From a checkpoint of a small transformer trained on Wikipedia: RMSNorm before each block.
MLP neurons of a small language model. Each row is named by its layer, matrix (up: input weights; down: output weights) and neuron, and shows model dimensions 288-351. Each number is 200 + 30 x the weight over its row's rms, rounded and kept within 0 to 999.
Before each neuron's rows, "fires on" lists the tokens most often at its 100 highest values on Wikipedia text that the model never trained on.

fires on: "==\n", " ==\n", "===\n", "\"", ",", " |\n\n"
L2.up635,195,208,216,153,170,193,235,239,220,172,227,162,229,251,163,175,208,177,182,175,246,186,210,151,150,268,135,225,225,167,197,206,218,184,254,187,211,234,232,203,249,222,210,204,159,209,198,245,177,225,188,151,203,227,229,213,184,185,154,198,173,206,248,182
L2.down635,135,224,216,177,222,193,217,197,192,200,195,180,153,200,177,164,223,215,226,183,159,204,171,154,224,163,221,145,185,177,217,218,206,215,160,215,208,173,182,212,179,163,214,193,172,203,193,209,201,181,218,197,213,188,229,242,197,166,266,164,212,186,197,201

fires on: " ", " $", "201", ","
L2.up630,177,191,212,240,177,191,218,139,207,206,210,190,151,193,207,176,197,235,213,188,176,206,219,209,201,165,213,201,189,213,241,209,197,146,138,161,220,181,229,220,176,188,160,205,261,178,253,181,194,171,154,159,202,213,188,219,220,173,209,201,175,171,241,132
L2.down630,199,205,177,181,196,168,155,206,197,170,143,247,173,118,167,154,248,202,199,182,253,215,192,183,263,239,158,168,215,275,223,203,199,220,153,212,160,131,189,156,257,147,201,182,191,210,224,197,200,201,209,226,167,140,201,195,183,225,191,154,205,158,135,242

fires on: "ant", "ed", "er", "y", "o", "p"
L2.up555,156,233,173,174,212,214,140,200,256,132,239,181,207,235,212,209,236,180,188,182,210,193,190,228,204,197,166,198,203,205,191,148,195,176,150,181,210,201,191,150,195,253,186,164,230,223,236,213,170,189,202,238,162,219,170,284,221,180,231,196,214,219,223,226
L2.down555,144,183,264,193,198,223,183,227,195,251,222,223,189,185,206,188,262,201,246,203,198,186,138,194,257,161,207,163,174,173,247,210,248,204,196,254,209,197,224,208,191,175,242,243,247,196,171,214,193,201,149,178,222,245,158,165,227,214,159,218,193,190,158,155

fires on: " l", " |", "al", "2", "3", "el"
L2.up307,234,288,153,223,204,185,149,204,186,224,138,263,164,153,186,175,229,222,185,206,180,179,228,210,203,190,238,218,147,197,176,248,196,203,160,213,172,149,158,149,206,171,207,197,200,228,202,258,219,232,179,215,153,241,202,205,175,207,165,189,191,244,185,188
L2.down307,238,179,217,234,245,221,203,174,258,188,168,242,208,198,169,169,231,240,188,180,250,211,222,172,155,230,235,244,137,215,150,216,261,222,216,287,179,200,223,205,170,178,154,170,221,197,168,228,260,220,214,174,183,198,210,243,237,230,202,148,193,209,191,204

fires on: " c", "c", "-c", " acc", "-d", " d"
L2.up1030,161,280,165,189,215,207,196,195,206,131,181,201,218,217,159,157,268,177,329,216,242,191,193,207,180,204,210,140,276,154,177,205,156,251,186,222,183,239,218,233,180,194,208,232,211,223,153,168,165,215,206,201,162,226,187,217,221,223,196,195,218,187,208,193
L2.down1030,137,169,163,218,237,224,198,216,184,163,225,197,199,227,175,149,220,257,202,220,220,163,174,259,139,170,229,203,182,176,209,231,133,207,239,208,200,195,220,187,175,169,191,237,189,167,165,148,219,222,218,179,237,227,153,223,183,101,192,196,205,220,215,203

fires on: " with", " [", " L", " J", " post", " Y"
L2.up1027,204,181,210,226,221,203,216,186,268,173,164,163,210,208,227,233,212,204,188,172,224,184,244,187,213,211,213,187,226,198,153,183,180,155,240,226,215,177,229,198,161,192,240,203,250,191,191,207,214,179,184,161,190,212,191,223,210,211,203,219,255,142,246,191
L2.down1027,226,250,138,183,223,209,228,223,176,165,187,193,152,189,169,256,188,242,173,196,259,181,206,195,212,194,161,139,163,270,107,254,225,195,179,193,182,211,173,229,231,205,192,128,166,212,213,201,161,219,257,205,193,170,181,195,189,159,208,247,163,221,190,191

fires on: " M", " m", "M", "Women's", " women's"
L2.up1112,210,251,183,237,190,217,208,206,192,214,236,207,234,209,187,272,251,255,183,221,194,253,218,216,213,228,220,153,186,208,258,174,204,191,252,226,192,208,172,194,198,192,141,216,154,185,199,167,231,249,169,238,190,194,231,227,248,240,212,231,189,158,199,218
L2.down1112,220,168,220,180,230,204,236,225,152,222,193,236,228,210,191,187,237,247,186,226,211,183,197,212,171,193,215,175,125,154,228,144,175,131,230,210,218,195,173,226,203,236,162,145,194,211,183,159,194,214,197,175,241,143,163,157,183,236,186,212,130,156,179,253

fires on: " is", " was", "th", " |", " –"
L2.up144,196,197,259,219,183,239,174,240,201,183,207,222,162,192,176,185,180,175,221,185,184,225,190,200,176,171,198,224,128,176,214,204,252,238,185,223,186,168,176,181,145,159,221,183,169,152,240,177,201,212,206,213,181,208,164,242,176,229,203,194,213,229,230,216
L2.down144,195,185,202,178,204,174,177,242,190,156,261,199,201,233,172,264,205,163,208,180,197,140,193,229,212,213,213,196,227,187,164,201,138,252,213,207,205,212,220,242,203,223,205,154,153,214,217,204,208,183,190,239,168,248,214,149,192,211,146,199,149,217,195,110

fires on: " \"", " for", " on", "24", " Park", " there"
L2.up141,164,234,181,182,170,225,194,243,210,246,197,199,253,169,167,228,191,177,201,178,194,218,217,196,162,166,203,189,187,193,171,213,196,167,132,189,282,203,246,213,196,229,261,172,211,146,216,252,209,220,222,188,238,217,254,201,149,162,190,241,213,206,208,208
L2.down141,236,132,170,187,151,148,218,248,205,202,237,210,201,192,234,212,186,180,205,203,245,221,185,185,191,163,184,188,226,190,180,202,204,174,216,196,200,211,230,183,242,167,191,239,209,197,157,219,156,210,151,219,229,167,186,276,169,207,191,154,227,252,223,185

fires on: "od", "'", "ent", " re", "nes"
L2.up1358,197,254,211,214,170,139,211,136,203,189,255,197,183,245,185,206,176,201,234,222,158,176,194,133,187,204,237,230,173,175,194,199,227,178,179,211,236,178,207,180,204,180,201,190,126,207,210,199,226,209,212,162,203,186,184,212,201,201,210,193,210,237,167,211
L2.down1358,236,186,199,199,185,176,203,252,230,187,203,169,153,305,186,233,242,211,252,181,198,215,155,212,219,186,190,206,216,179,206,182,190,218,231,173,236,207,186,168,267,246,217,260,176,189,228,209,200,172,216,210,222,183,250,165,175,181,224,234,203,180,252,186

fires on: " \"", "'", "N", "n", " den"
L2.up1238,178,211,191,209,197,208,249,228,159,224,230,149,229,183,226,249,160,161,203,220,224,156,119,163,224,171,204,216,248,241,210,224,188,194,141,244,152,157,201,184,174,206,222,221,196,153,191,221,186,203,206,210,156,240,200,244,153,158,180,203,214,191,200,168
L2.down1238,189,209,192,170,168,187,158,195,216,220,189,210,233,195,216,244,232,202,235,207,192,199,218,204,200,167,201,212,246,236,206,194,226,188,278,229,219,199,187,177,219,231,191,181,216,172,167,208,233,242,252,199,220,168,180,227,183,186,249,247,205,222,201,218

fires on: "-", "\n", ";\n", "\n\n", ";\n\n"
L2.up800,115,181,177,210,186,204,184,157,137,193,211,211,212,257,205,213,253,200,241,245,250,193,218,228,208,214,212,213,214,196,211,237,200,227,188,184,213,182,205,173,194,202,173,186,178,181,209,102,194,207,209,201,155,235,241,172,219,196,186,182,222,228,201,142
L2.down800,207,211,179,194,140,212,222,170,173,166,223,222,121,219,221,242,181,223,176,197,228,203,186,191,261,165,181,159,237,185,218,170,257,168,237,188,224,150,180,160,151,192,221,201,153,196,241,185,161,216,220,202,214,219,179,158,245,178,177,236,226,184,155,165

fires on: "|", " for", " that", " national", " of"
L2.up560,198,194,165,218,204,176,198,173,237,199,217,204,202,235,184,169,226,158,244,179,179,231,193,188,217,200,191,175,203,243,206,182,177,244,234,230,232,238,224,226,187,242,232,249,163,188,163,209,192,263,219,217,205,177,164,146,183,232,290,183,187,211,179,178
L2.down560,225,189,234,237,168,200,212,190,177,161,232,208,123,182,230,189,173,274,140,217,189,173,260,242,230,195,195,172,182,211,193,248,221,200,192,182,257,170,233,197,196,223,226,157,206,228,183,224,195,197,233,187,241,229,177,201,190,228,165,229,177,223,225,205

fires on: " and", " who", " having", " two", "and", " which"
L2.up768,212,218,203,189,210,188,186,136,216,233,195,170,236,174,231,229,213,231,209,211,182,190,189,212,211,186,133,186,171,169,245,179,229,209,197,201,165,159,235,190,225,226,226,229,141,206,226,166,236,209,224,273,167,210,160,187,212,156,249,210,162,209,195,218
L2.down768,145,187,166,219,183,185,175,237,203,183,212,182,239,224,178,192,235,199,233,191,224,173,141,231,198,225,256,221,170,215,210,200,165,205,238,178,255,191,181,256,215,247,178,173,233,167,211,255,226,199,184,242,196,180,168,229,161,187,230,149,164,240,231,222